Weights of a small GPT-style language model, trained from scratch on English Wikipedia: a variant of Muon for these matrices.
MLP neurons of a small language model. Each row is named by its layer, matrix (down: output weights) and neuron, and shows model dimensions 32-223. Each number is 128 + 24 x the weight over its row's rms, rounded and kept within 0 to 255. Numbers have three digits each. A neuron's up and down rows have the sign that makes its largest values positive.
After each neuron's rows, "fires before" lists the tokens most often just after its 100 highest values on Wikipedia text that the model never trained on.

L9.down869:109093174103118145112076146153105118145140126121151154138139097148103120095126106120100086135139104152157170152139138137148187135108119113132136104100088129147166151115111134125143084109140179170147095150075122106126117137123153130090129126119188099139150140140144087134142155091154177150109144127176127097118092110106113134139143141145131142144094144135143126107122138135142124152120152162128130141138050115158148150159184096117174154132129134187123137122103124131128130126106118097149101145142079105123095125124116129139159141136143107115125087118135121141149154124134116147
fires before: "s"

L5.down531:080136125104145128122123147144124115163101107143096074143097115123109099148149147125151102110125156084118123075110106122121117122122118134121142105125124092148172156109128143135138132203124134120134101140118100096146138142118070114164112119119150085137139134112082175154160157130123134157152163154107140092133131091148110121141126145098122100146089130097110144159168111083165128123121158086126149080102070114106121140159096115158119133165155088085140139126092134131100109137127113124082123104115156150139132120125117121124169116127130099138139100176109154104137171105136106147
fires before: "9", "8", "1"

L12.down906:123136094126075125128144142120172126126107110136137169112124113116107108110110130105111140139185104165115095139105124107159091138156105185138107111126128129129093127116125169111091131122091162152087117128127133121144099147120152149113081137137156088158126138128133130120232131151062121085148123114151116129126145115139133123152091163150118137121060141112166117120095123135106164132111123101122148119113125108144138125102118084153096126102118131115107129096121075133169110137117125113165086121101200166115106113141097154124154145156155143125098136152128109122123121144105134144
fires before: "2", "1", "0", "9", "8"

L7.down902:143127156111136165100138118159139136108158123120127117099134150163118114145097099108093148158099162134173144135150137125126143126145106200093144074111113132143103119105149138131143091078089114114139174135146123109143168116117093137128142126115170174165094155117136108141159150155101130107138117175117140087147097120121130154113142123123132163152138155150162119119152175120125113126137121104163093169136146102117137119081153103133143110171121150159117127136178140154160096121096133119107147117129118113152127125123147115115136115103091135117109131094147137111107132161098089121
fires before: " |", "–", ",", "-", ":", " "

L5.down56:142110123078107121205138098143151174127117140139105130134119120101107127122144100101117132132123107084124114106119185131166176147116117132149131125175152125149093093145151106111165093150114189097103138136123130157147137123130137132126151114135095119098066136066136107155129163124088174093182120077143142097150104087119143118109137144125097143094148082128148123129125097093105148133166120144146122135136107151114105154118103084117120140101142151119128175127133112113125099118147115130171120168132057107176157156120119115116113095142115087102154103148140146159142123118105098157
fires before: " ", "9", "0", "5", ".", "3"

L7.down18:079125107114150109120105171140115149074123140123105139118084105121146102143132147120123144176112116139098152119126151151103082136098128134161138102136119101164152106163154094156116112148111130123150120100126124139159086113192081139139141115115157150122135134114169100141112127156112128169135089111111137127192134129096136125116131093095145129093098110119150143139188135133104100082145153129103145121149155154148151116151128160095088099115165132120120121152120120142135155138158134086126126129117111114111102144115116158129136104131161130125095141192087167169149156104131154102
fires before: " |", " ", " of", " election", " the"

L2.down979:128119113122136151124110176119116109095141155161107148115134148133153131159153143140146138116144157090165149152141166105142138139111091107119094121103115127119132112126121132138129139137130153117150081100081136129143158118114110132122117116132118126147093156115073119126169164117110148101102132132133106133116132101157126143104148130104124152151106126148147143108113166127109115111132129109170140132126131115127148122083164138169141169112097123138127108129103133122156209062114100104163119157160113086140103123148113122113124138118193078109138112134115116137159139174126137131
fires before: " |", ":", " of", " (", " is"

L7.down757:147151179107098121132198119129128108088095091072189095126154127147111128062101134100157154081117130077146084133125156093112149124108139089149131126113111111151119107150084111122105108146106129143148154150159133119146102116115088140129120128112132144169109113081125100166109118127101134140145098139125102155134125091118128140101160140101140129133140109137117091136137121107142132122147164123159147096106085152109086065118117122111133122103158138110109119128116120099133131088118102166128133176106099149141102162133136125100121098108095110117141106110131171128142095128134121143
fires before: "\n", " the"

L9.down708:114091118150128161095106072127108104124118142167140130126138119119105131104101105099127122154102114118099178128114104068175157101114166143106162110164146123128156140136125133145090071133108142149141136130106153113083135101149176130160144099112125103097146159109141112113153123133152124146108128113141111138140131167098161112094130082120135125123103135156121147145133161104105097129104088221145147156153117074101125137153144156109149140166091148165080143114119151165104143144153127100151168123160137132121091098080106113135145102142101132136100131147137083114125154153147089130
fires before: "s", " not", "′"

L9.down457:168129113127148139122117113162095162130115072158184164111138112136140094147128088138131142133115103130119115122115108143114109154138122153135109166130124128108096172085188140172099130118097144126124166126100105142127110095097136186139124135110134088136182100129077133118135134119125065134139091140106118112122111119081152173096126139098144123121109112109115137099137169145107108104122135144116182118121119129152127133108099150123135121154122115111118118162176124119082169130126169080107093151131142115111135134129113108134145127147123089093145125072122186136134091086142152145
fires before: "9", "2", " ", " the", "7", "8"

L12.down492:153175088142107158161193142170146088077119120137134135134122131152159105148161135159137143093120126112127112107145158112126097117127114163141115150133127131132161123177112128097116101181139134117118130170139148149160163111112089115144155141132120155147129134123125137089121097161131098177124136103136131112142151141122088118161130100127130109128160148096121103102087129095124120125081082172114157126118135119149136102100151115078151118089112113126108154074145109101091107134128133095134137145107124160094119146155088120122146108114118121111134094095112146125095142157153099122
fires before: "3", "7", "4", "2", "1"

L7.down668:121092110079102108141046101126097142115148094168122168117151122136143154158160160156127150126136160114156104131099123117125163163141132112128110111157114139139128097078134120123170117136170118128123103121132120129133146142141126156128133104158097124160146155104148137163109136164128092168136153119118120118119154131119111095142148124128159111119144149106134195104155114150100095137151170123121140106143149063151138145121191111133156100108077173161146124159107092123116144172169110131112082134098129142137136123105120145136146086156111110137113092114142118100095128129132153121
fires before: " ", ":", "\n", " −"

L2.down476:137168150133110147103176165135105135136113161130156116168116113118109107107164073137158120126110099148139144135157115105105122125127122186082144141130193136136128128123118121086119114139141131103107116135116098114140137097073098165108163113075175174074133104092153091126166161164149160106133121153145108164170117146137148130179132128148125119122090112134119117142131142114128111137124129114168110132101101120159117179126121091122130134123141114159186119122118119140139095112101148106148125142127104116127121132112113163096114164184131089077121141136115122108106146164120160132
fires before: " not", " be", "'", " so", " have"

L9.down672:151133132149102113119131133154095143118130169126113144147092142104192131156117097148177103127128118129149158161114123128065135131110138094148112122129120104144113159127132154139141123119129135151134121139177145141122145122148117163146109104118128111162134142143136149177087135115134136138182136120142126146125140133168133125080097113095100128089150115095160144127089175182133134108115187132098094138167146091130125083117156141122161133129136121148150104114141119130126105152125114157114073103128087156090108180133143145133139065176104164151106121113137125082140122123149142089
fires before: "\n", "born", " |", "1", ":"

L12.down697:083121139104096138094138145127082151123142125145105151141092128131083134126132112124111144131117139132140082126138157122140133139140067144111126080121165121128137136139116114108166153104131108146151134135141098096113129146105107108196154131170113107139139117139142104097134111172122141106154133136114066144070177119142148150105173131108130130104116152116141103152157092152109133113178145132143118125145158111152131105118109142102158130133122145178134089100120148143132052133128112155101112099147114117133140085104163102093104105173140133134120154162137148155112167114101105154
fires before: " ", ",", " |", " –", " the"

L9.down364:077127157093114106160101139139123128104146130119114142131121119151112133162074127118159102135086117084146118153165161134146143077155149106143105113098108134112110118152121099126111101099154142109154180123125127114180125150139150110109113141147119194183123102139144108155139098120142117106129117080121112125177173144130133112119114108169117116097159150103123111096113114117148140153139128138151106140108105073150141127100140114135148093128118135118126127116173090055155113100131106131113108107119115133119105087134126122132165170081119102140135161082145092115125122173147151168
fires before: "0", " the", "1", "2", " "

L12.down64:145174122097125115140149128132141158074165101131106141171065125145138091134132088157073142124124081126129173122103143122158113094173138098100131181114129102114107092147131121124125120139124127150128123116123108135129134105140153159115125120115146153117158114107108093111151152150116117149163107169121095132136101125145129073128144165105144124123166128159131111086108115099124091073110158113121112093126117131152108135095125113128124120129133085092138117117125118133159142146122116116165138157155119089111122093135119118137097129140115155151139096085151122151122166122140140145
fires before: " |", "\n"

L9.down975:157115080119118193151133152147089097137105133129096171127101137176114101151145144119147134177114104136126160128134177137170060163113101099154079110097118090170129172083110136140120134122107111073134077114135131126131150101143105155158086116134135147129128097128118135138133160121114120142125091097139153113122140138147144103140123139143130135124092124117142132119109111145127120136139115176123108143152151069136150164118136125132110136112141107101155115143166110095112155115117140142095105134116191127162160108101094096109101179105140145149175166132128152134138142140149123133
fires before: "0", "7", "6", "2", "5", "1"

L9.down276:160113102122122163131087159085106142139124117137147088128144100113110121167140111144128149133190125104143068109131093148151103130128096122104146147143080086174145085112120141081134105172146133089129162116135110124140149118118153115152106111123102150101144096128132139122131173130146119100077165137144126070135116098184118155129143093161112117108120123151112145106197126081137131133170103113105119136146141118096151135130125129098162137148147102115122088119107112137090129100180148151099139164110112080108112135160111092106132125127082107121137159120147104103145159140122121145
fires before: " |", " ", "7", "1", " Finland", "."

L12.down291:122131150108126158157113131126113161157167136071116139139106156109124098124150089079101136123142134104094163124126154125156106156136184167135083101148185144119127106129116160139145144175127149114145152130133095101101136179147121147119110130146103127113136113133142111102136130102119113101144139134152097142145133102087142140135121156106155088122151115101155122106159066100144088135127110139180114109150116133152118154144123095095172176127100107105152157109115114162114091100130156105155117140097143116103120103072147101106132128157102162169141152148106127103113107159091088127
fires before: " -", "9", "0", "."

L14.down39:113139108151125153115140106097088121072137133166133115160121093126155115132126095138130161127150121108126172164117108108132134163140135101135177092103132142144168117156111098113127139094091130127128106115139149140127106129126091086110126156137167160156128121132140124138092123146126107150098132151130103129146108079113168153180128169141131102119106120147102108147128116116135137132145113175124160136174141156137083078152141171141114178126115156161122150153095146144086133146151157137099135122122083134148097152135116150087109125119098110091182139205184105132126141140139151121
fires before: " |", " ", "|", "|---|---|---|---|---|", "|---|---|---|---"

L12.down221:113115115108094108123153137146146154134119143128139128138100095101130107135124123109113112147090151056119102129143079153096158171074120119152098120200136134119162105098141122078139101116122127093151144126102138159174130139103117127143177147104124140107151101101100112133149080098117122070126117157176097135140136143102132201172103116137127126116146111129178131107101105112169131140126098138132140172130151126121087143111111112081111130119145143100112142130155143128118145152117151145116121153089145111117149111111111164137123140130110138112102135115095128111146132070145073100
fires before: "8", "9", "5", " to", "7", "1"

L9.down47:098111133084188159148070135135141159106165122136120167163123100111145140157114150100132148116083138152141173106117130161133098166128110115161109156109116134130124164134147107135119116088105108117100148133140130144145126140141114148130161140137142152148134150145135161132161118089100129126137090144122106109164104110126092131147145093138124111116167159129121114139101124129152149132114150151119070105137154140112133176138107112120084125095121127103139094069154158170138133112129117136100153104109165133102086144124086125077151120124136122158134144080117107098110111117121150124
fires before: " the", " a"

L7.down267:130147176119148105135172149134144080154132140175143153133147117105146126135154146117150120133115064106121116111123100144118121149152118164101174196167100126135115182101080123142182135115115146165156124156167122101160120106118095092102160076121100142104085103144160159117142161118113116139109119112162141148136053146092147119137084122130109146144140129093120108107127116145130082126128121103142114094147115146108116095119154179115143132113102091108112151138146156154101112145146128107153099102113111138097124131121114180133114142125088108124156142216174122162161114146135128119
fires before: " |", "\n", " −", " ", "."

L12.down708:144097133156187075154151167123135157100155122129118139116138121130138087143126141144143161103095131100151148093112128130116112147141150067089108139091073110157111163125126154131161125129162145098104123082148121142144139090126130151169112145143100122124121113176118152141148120119149147128094119098168137140117129112141122096070106149090107159103099120133111136066138168120104106128145123082114139128117158129145112093122133120126159142173133082168100148131107112131095083128159139088086107092133112122119098138157078107112127113096120088105121147135132140124146108132112097145
fires before: "s", " ", " of"

L10.down248:137136162151139138144147137165160083098144110078130117127164177126177102134115106133085142171096172102138120129134129123124157150093109110121110149150116070089155111139155132125111121134116144147155167099195139120183140114135135109135108165110145107086077102112117112099087108114144104120125139117103146159136086088120158152114143108105112124137179125090151139170140106162140105145125150107155156149132118109157145109132124101142096118092128128116133098115131100101130130085148136114121109087134117125145120120148147114114135167105119157108139107076123080102140140104096133100
fires before: " ", "–", ".", " (", "-"

L14.down283:095127156129111132111043147164115140107128103106156102087158162112126148120112127111111140151120140147135133132114119140159122133101132174128135129109110103147134123121105100128120099151108161149167132155166118128127131145163158118113105129162126130119090101114128119124132143176115134120113100095119158109140141128111093122119156143151151103094149135142091129061169161134109143158112208099127102103093104131132158090134158150091138069108171145138091169137136133095162136131141115134093125136121117140135121149154128066127118093145142156105145143169141102116125108134188141107
fires before: "0", "1", "5", "s"

L10.down547:114142071122153107142125181111130134120143142135130127115152143118103159165093096123132135114163109123094130141120137124116112148088130161102139099131076167103202131135098134147140116112111087145114117109102179131099138117101158113162115095136153122124096117138100108146143130145136140120117150086128163134139137103197115168152108096129113119107114123115142131116127107151095101123151128173084148143131065147131173117137132113160170139129145137143163144136168127117129124144115137101143114139122125141131151141139086132179121147130153105170132135151138119080087146121173113124
fires before: "9", " from", " to"

L12.down550:129119076137126099147148155175142151141121175098130111104141130137096182122113111099177164094135118165137129106138127168143170140084181153138161090091119117118123156168181139164103155106140168147088101166112127132150102052086119122103074112158159131101135104145140129128153122121129114125100146111146129144108140159162117094154134128173139125152130127110120150138128131148097073167113150137115133114137116152091156152109147108115150166132113112162153087115141151164135147112127175132158121133135132156110136146141102110112117169113124148097152109117115123112091150136127148134
fires before: "9", " to", " mi", " from"

L14.down702:131113120121121137143128196164110193100113084118164129132103136078166119158123149136116067155143096158151123161079149151158071116105140126132133142128147122083114115140111097118169156114117131154185140126108146130143192099096120112110117131159127120137133131142116150117097128136124131118163148110162157109133113193153126147136132087109075114149122120130138166104142128149106133140146166099111099125154110099122126147138118115191107135166169153112166146125138166144136153117149163116121131094128137099128138136130121110142127147146113180116140115124103094100138151114134145101
fires before: "–", " –", ".", "-", "\n", " |"

L10.down422:093086099143117098148153137155140152096141144126111115122105128145147155147121140113132144131157129104133118140146125178135122101096127114145104103102127133118148142125147113141169116149153155098171117144163101132117112142144083083172112131142118079157094094155099122132135111117163111115138119120192134133145116132138154136112129110124066158122089087121140118115136173109160149110116171066102154092142119127097120143137145137163109136134128114107154154183142132129106161158160157109134143182145098127107103116143115068122133132131154110165124141128105118136128165122169132143
fires before: "–", "8", " –", "4", "1", "6"

L14.down555:128116170114142139070121143119118174084119146132141093159136129114145144125124114115103159100114137118149157149112108087084126109162105159142145138156109127101106110122103106094144080161142105180137141133120140156126134157161153122128142163114148126147142161148135150124136101138129115114123111173127166145181144157096117104115150068101154145113123140101125101155131123151128126103135107084094154109177113120145130146141142135169159148112095143150145150107111137133150126169133073113090140164135104121129122108126148149124101138112134140145121130016117079091125150117125154115
fires before: ",", " ", " the", "),", ".", ")"

L12.down214:126152111136116118118134150170134094152086136115154141094155100108133142121189135130133133104148131100159098141145097133106133133107099142129081117134171127158149143125108120116144164166141059129107131121133108154157131129110125106138157150075095143138147149172120133118144089096166145147133146126153099148105161159112115112165128079107134089135141148147101085115123127125142127105172167178114121123124113135159104114156118097122174084133119077113138108093149125154126116185089118140125112097141141123108123155120100140169119148162138162120131113116135117120149150125131134107
fires before: "7", "8", "5", "6", "9", "3"

L3.down720:144123168113104111098073118124150177169109164147151118157144118106095155165144122149125113099113091130129129121148125117151122149102143072120103115146133142152133113129173072124141104176148083116140104170125119145145112129147133108138119151128162123159107136101129097105111097147130116149094070108149145126130151118156113132157112098117124125128131152077126139116114096160149080133142137113118141147139179103162131100187118133158125094151089145123136110083098129085162085128174064166106135138104141119132129134122122114150113101125135128113124124124131112077088167150114146166
fires before: "1", "4", "0", "5", "2", "3"

L10.down557:148143103111186101127128152124120107149101104099149145131129115072121175120130182134104107092137164140098123119166124125157137137074114072071099176111147095097132126143125117184149077137135094176133142100095098147150138136141151123132146159155132099097101148148152146118140182109092133130120108100121090172114086086172139113163134153125153127141127117138112125147143126100151155129129133141143102109097150130126137145123124166107156155117103070136113124123154142121137132148085112138108147141133095111164152111090118109088136113127116137136094137123144124134167130118153173098
fires before: "0", "9", "2"

L10.down99:098129142093147089107151152141158104133182079120148172131084136146136157098109109135104159141140090152124116103123125124132132117160124147131095135126147140123076091119109090112132160131159095129095143110127142113163140132148113120133081107129155081135138104103165154107138111119139144168151117141136131125107111133112128102085155141130130116086144132129131132135131125128126159136161087170141102130088136108172167096107137121118109152145110156109085089171194109133101155129164130134118151128117146093120110110100101115130126153142164145189135114103153136156171157149128130163
fires before: " ", " |", ",", "\n"

L12.down700:160174124130108121139092115178153123135105172141155122130134126133151106143101131102132135125106106122117152144119132123160150111162129137136127106185100145098099095156145135139138114101121138149109159127150114099159115136127089146152154138142098079148147137117127124130117132120088148106164092133097140150121110121106165112089147060119140117120132179112113109191176116117139124129130112153135187130140108131143100106150124123132135156160171157164118097138150153146139136100125098096116087091123097131136116120142180131147137126106143135149103125111109099089118113101125172145
fires before: "\n", ".", ")", " |", ",", " ("

L7.down283:128161153141119130124103141131133080097077139166179126155125105143148100123150158137126112140145137121101141152159128144135096105124139141091141121093124160131135083113140146114145121134125115083065126113099146135131110143055121142115120153120143134136123141110113123110131091108134133078148121129111109151103151165119131159141151107097156125098093138115140123121113120134092097104160161142116104110154131110144106140137117145106192156098116135142140115099141110074126109157099119107108122123151138133116123147165132097128131091150086138104116132121184120156109117094102112129
fires before: "0", "1", "2", "3", " |", "5"

L12.down142:083143117134103096156151126142141150086096094131122175158114122172167140144139157145098100132112130121137106136145136096129090104095120099136101140123096123144124123156159108088105119135124121139123172125138135123170114148134136140109100123126126127155113095120150125098110118158146131127070085118138140132125152157141120106138132144129094126122134175102110124131086084135164191097103095119095142096134113121179118112134137120126136104154147114141175132133129114101140118094100106121065106160142116050119123119129106103176163120090133110151125132103119128102100173140169164144
fires before: "1", "0", "2", "4", "5", "3"

L10.down815:060118130076123125170080104128115122145122139066160118135147159104108102097153131109140124123126140128124113155146146117129109132139182123122115159119153117119083124164132124149108125192084143149140130152148121135150120161094149141112148110108143112160105111132128123120159126099106133114125146110148152172117161155101149121121111121143180131106100112116143113123095117113133137138104111138129123164088137125169127130165142113118134100111099160157148156108162107155151116129136117101128128126119098107138122087086088131127119116157118123092135102216118113155133127132136081110
fires before: "0", " |"

L10.down261:132147089135114096102111159124211098091106133170125164128141119128133156150106170177146135103102154167139110139095135119110117131140125134116149129104085150094109129105119151110168141150136120123114131134106116128138100155117103141148177116121149107141116140138145132136135099107100114090134159120142152108170115153128148160134108144123112105104112137198115137160129158185140144094108148108156111108128138091124115137122127179117139102113169142137162146157164144107133147078098134102052144126126155128101156109112133092131142166138140138136112098137102147132160104129160091120
fires before: "==", " ==", "6", " ", "3", "5"

L12.down441:089124117135137101150130122140114104162151181138129133125100122193109115121091138141147110141152156118130141114110099146101099165136088092117114117087123166139144154146177145135128117116142117124164108114124132144133143100129154142118128113135145139149139143184117147134131144170092148196137132104134131142098161150156119106134138114144116128156135110106143128112140105145148112143121197096130135137181108103102108157093113101143099149145087110104106121111113092126119175168112145149149131114127135118150114114099140077153119117120186183101135139117121155122186123130095153100
fires before: "–", " |", "s", " Round", "A"

L7.down400:139088136132094093134104162137100156151135122111135084138097156115136129077120109109136108124177113071137119107146127108130102132106166132153087128106143116098160106139118078114112170119127129108080109130105120108139119148121117138131129141095146102162131144112145121139134129110176133115116136127139137133115141116127108162087099132102132148141125147141118127140114059110089080134090082132150136120105163137107106161143145114125145116148130145134167146130163070142112152094128151148130123146164146146192088120116148131151129108147140172135154117163097130112142072142094130106
fires before: "0"

L12.down248:148138132176171130134110126122091116144127144130130104164137146129117104122126157122140116139092127111134151112127145129160143099158121162128153158136104143113104105154145099129103124133128130186151104139140143134074126150118178129090088148172138167129092139114111146132132107160172083116088115129186106130154072105164150135158138124143146125141089095124120114108132117113179115148119152169140121143126114142179101114157077093101138153136104110101110125111133149146058132125107112139134130169168109142100145154156120173131139121119135151128118121192120130106176127151140133146
fires before: " |", " in", " on", "\n", " "

L10.down278:114127122149146139119157176139130149114117138113152169136124169132146125141101128091133142121078153104124137157156125143149126130098125116113078137122114141099103140140113160159135125083147154113106106099140140111090145120103121113106154115157135109107144104178087131093141159104131163132145177142158123152104147187109119166138084137146129099130099142186146120100131165121151147138122146172137137113103086099160129102116141135103127117143147120154119143119151161117140138111117141093084107182092098119133137147138137089140156089125149106085173115071192141142152132140087155152
fires before: " |", " in", "6", "\n", " ", "1"

L10.down272:129142111126196176124129144150122118158144113127125092118151138146122123075111131123083136149103112149105160146160130071128151136116105147164109126110134108140131114144136085154110121085138097140152128146110130144141156106095116120162185097131137160153101100114139125093108164142111139127127128087117107139154123188134115148152071108160160129158156125097129140127123156159123134140142151123115175129145120125073144137135136133139167119156086083142134143131090146121128174118135168147129101135102163169158115117123087106128167160120163129095137127027127173140148121112130124092
fires before: "s"

L2.down184:143117134088120119112130079138160149129107123123132102155129122127109138157118159145116132106130128152135161161161153063085114113138131134131129140130120102135062118092119135111113137149149119103147109108146142156151112144118143109150129134142138143142112131105090153146172131172121100133145146131176133133119125109114091126097091105156150111104128151108109121159125119158128115178102119107106139117142113123099109136081095136159101119124147087141104140102118098123144137126109120175108129119145140113130153130094112151093172133120128140134089128123109124143147110087130150160
fires before: "0", "4", "2", "3", "8"

L12.down41:115143133141160132093100140134153147132138131132154064145105115134136140131133074145115143129130129144126117117157172094082130157119093155113049133116157126153162135069138137146089125106132138087093144120163130119139157133114138183126147099135139149129114136128149151147143153093133108157102107139134127128191125095101164135103143148121134090144119146084120129125152145112160110133130129133131124132104123130106150117146103086142128167128103113129123111112113120054085112138177139167166149077137118157112097172112125126109147170097113109123140129167142131112119160098102088150
fires before: ".", "1", "9", "7"

L10.down358:105111139142115156120157130074120157143084109152115140162091105149082154125111128095120114119076196140110186124121147133125125146131152139145145099163109157106112108091151122145139100143078131079109129124100116136193130152148134107119113095134164139161132131108105106178167116120103110157123131133125146094106126152117082133104124121144112131091072077141129109125126125111109134143108151131096145132147111122106123105079128176121132134153098156128103155132155133127105125128143087155145124102126150090109117147111145119101119160177141118140126144127103134183119120104092125131
fires before: " ", "1", "3"

L3.down600:090094113133115115149131115130131124092150115161165160148106123142111109138158125101136113131149091083109153080112137114110107091197136120115072107147115109142137131145103090104107153132135127129129139133084130141161125112193147101136118123107106054170097085113099096143151135141127109139146132126144103141128140126122149063164151126097145128135151111143133109154104117149138098135103138130115137098168138140157155084130113129127145111131132103127100160125107143109138120195133143088108116147105155120179110118108113145114113150140150166164185079142154146145125171158137113093
fires before: "\n", " |", "s", " (", ")", "==="

L3.down401:118122133131116143087177135171117091102119148174131146135133120144086146139098121154142157129141082146163165132136207100101111146128125156107143140151151138115154098114153154151135120149129136115097116136113138098127131120110141132110168108131130152124146116116128106148135144127105150158153074109126103154183086084151123175135137122192128120131130097151059125127110134133120137132143091138124143151096104147121157118139147107102120154154135078124165135127108141111171125126113132182080097117091089128124095092171128125163152129142165135124134157123143094103102110152097141136
fires before: "\n", " not", " so", "'"

L9.down752:091112075154133122143115124136119148115100178148102155156178124153147125136168169104111119107146159128086111115118123151150148124145146092123099114139098112128131081158130121143138154128109110097132095112114133162167121151067087145105109138138105127116121156117113133165102123118129129145122124174117067138114148081125117159132166103126145184121143170138140110186125116119148149089104159117101148111144091120097139121113137112170160115132155159122133137112097114135172096101126121131119086111135151145114123099154115112110126105145091089127106113110100080079119087083144161138
fires before: ",", ".", " and", " in", " for", " of"

L14.down237:152116173107073138108107139142124125107138121128126200156131132086093102126097129104154152091101137175125135123131156141105107154091177139133132124121109117150117110133131134140156115172118093144146130173154113068142111142174135104135120093123150172141105121134104151106150131102155114135102110173171129121121106127159100171123166118137130116145156192137111100125103121080178119138125120107122093148146131132131131124192122093137139126093114144148150144126158138152135106140142112120119107133167113128104090128124130115137121097134145097116150098140121109096070092120121110167
fires before: " the", " to", " in", " his"

L12.down118:108106139170119139092159115093124095101085164137116137141124128121106140138108097155132121145103105128109120125113170104097139133170135114127103095100129087149096127089117126115137132132116150094108123129145113161124119149105128138132076127116180157167083113117105125126130144128134137144126110126126130100184179138150143138114115178122110102118120133179140126159150149127127100091136114091100108093099177076106120151105134103153170126141149148145122123112166143106105134081124100166091148098103141099140149149096106141160124164149103146126112138133078128138112141092101106149
fires before: "4", "2", "1", "3", "6", "7"

L14.down96:090116122117114101153119121181127100138111092131152124164122105121151139134085150134160108126110162111170123149162153163142148126147087148166114194101153162113148126123123099156156111170156169129118120143128116144106143149109111104173138119127149072135132132120131133127139085112117109122125108109160104112146098135147130073114067166126100106114150161086126119113088119150140115116172109099087120133127118149138137124108095131127136146102202155129115118117125143177087162061134099167075141116116128140109124131128087119137144137139184088142139139194113115130104157133125140108
fires before: ",", "6", "8", " ", "7"

L14.down912:113153130112110124128141155110152148165111104097119149143134121122152109096135143112116129156137148111126162123117132098170146106127170110099097127107129143162103120087119089149135187113137105132155128127126109144137118090127108143138145133114142149130105172128100087151174154139088125098164153133143143130130096124176144116145140126102133141146141109056178125112157122118151124141127123140172143109135147109123112122165135135152116107126076140146105090112072122131145120134118106109117164167135104123167119099102096123117132099083090128134093117074104129140108085124155096121
fires before: " ", " the", "1", "born", "-"

L7.down122:169138121131121099132130109134111137137115193166144063125104145142113158106114114109101167131088139152103090138191112127123141132128115151124094109174148118137125117128124108125170121143147095150074106136158125140162153146124117114103189147160154089135145123124134109154147096136081079108134095104176106146110139151122146168139118094157142168106134130141127101118124149123139159120145131140132132111148145111112124092090111125114154175123110098155145130083117096092143111131125151099096178135139156154137145094104138122125103139087150149117098165149118163116116135128126129135
fires before: "9", "0", "8", "6", "7", "4"

L5.down46:108150153096121152137130132111121163158125114110114104139133117147159136103159108123146133142132144089138101142095102098123139150129134133089154100152104136150192134135130108124107115122106109099110121173150190100088055132110133134119170124081125134137108141116101147117127146113099113139123119120120069116136094139121170163129117179164124165104122126120130127105099152123130178110150110094157166127125157118112127113143132106122145151156151116093142113162123136124142173095092130101136117198107100118123117152158129069129046160125129107114160058122125155101125126099138105113
fires before: "\n", ",", " are", " were"

L5.down128:147117170131133110124140147122140110103132135118145135111111111157146114137142151134074115118115151107150122129142107163122140077122163132113112146097132099142106133105092183129136062147094098104112116111120130133117142123123170128144153165123093112124133101126113121151139133110086176145099100129132093158093155150087118137134125096139125165114134139144153094114129125076186133093160107133142121111168146166113117135127091097102156130118153126108117127079097134167126143174121161088111077113138154169121134092098176125111135121153079163109131117110130143126139124123152158054
fires before: "0", "s", "1", "7", "2", "9"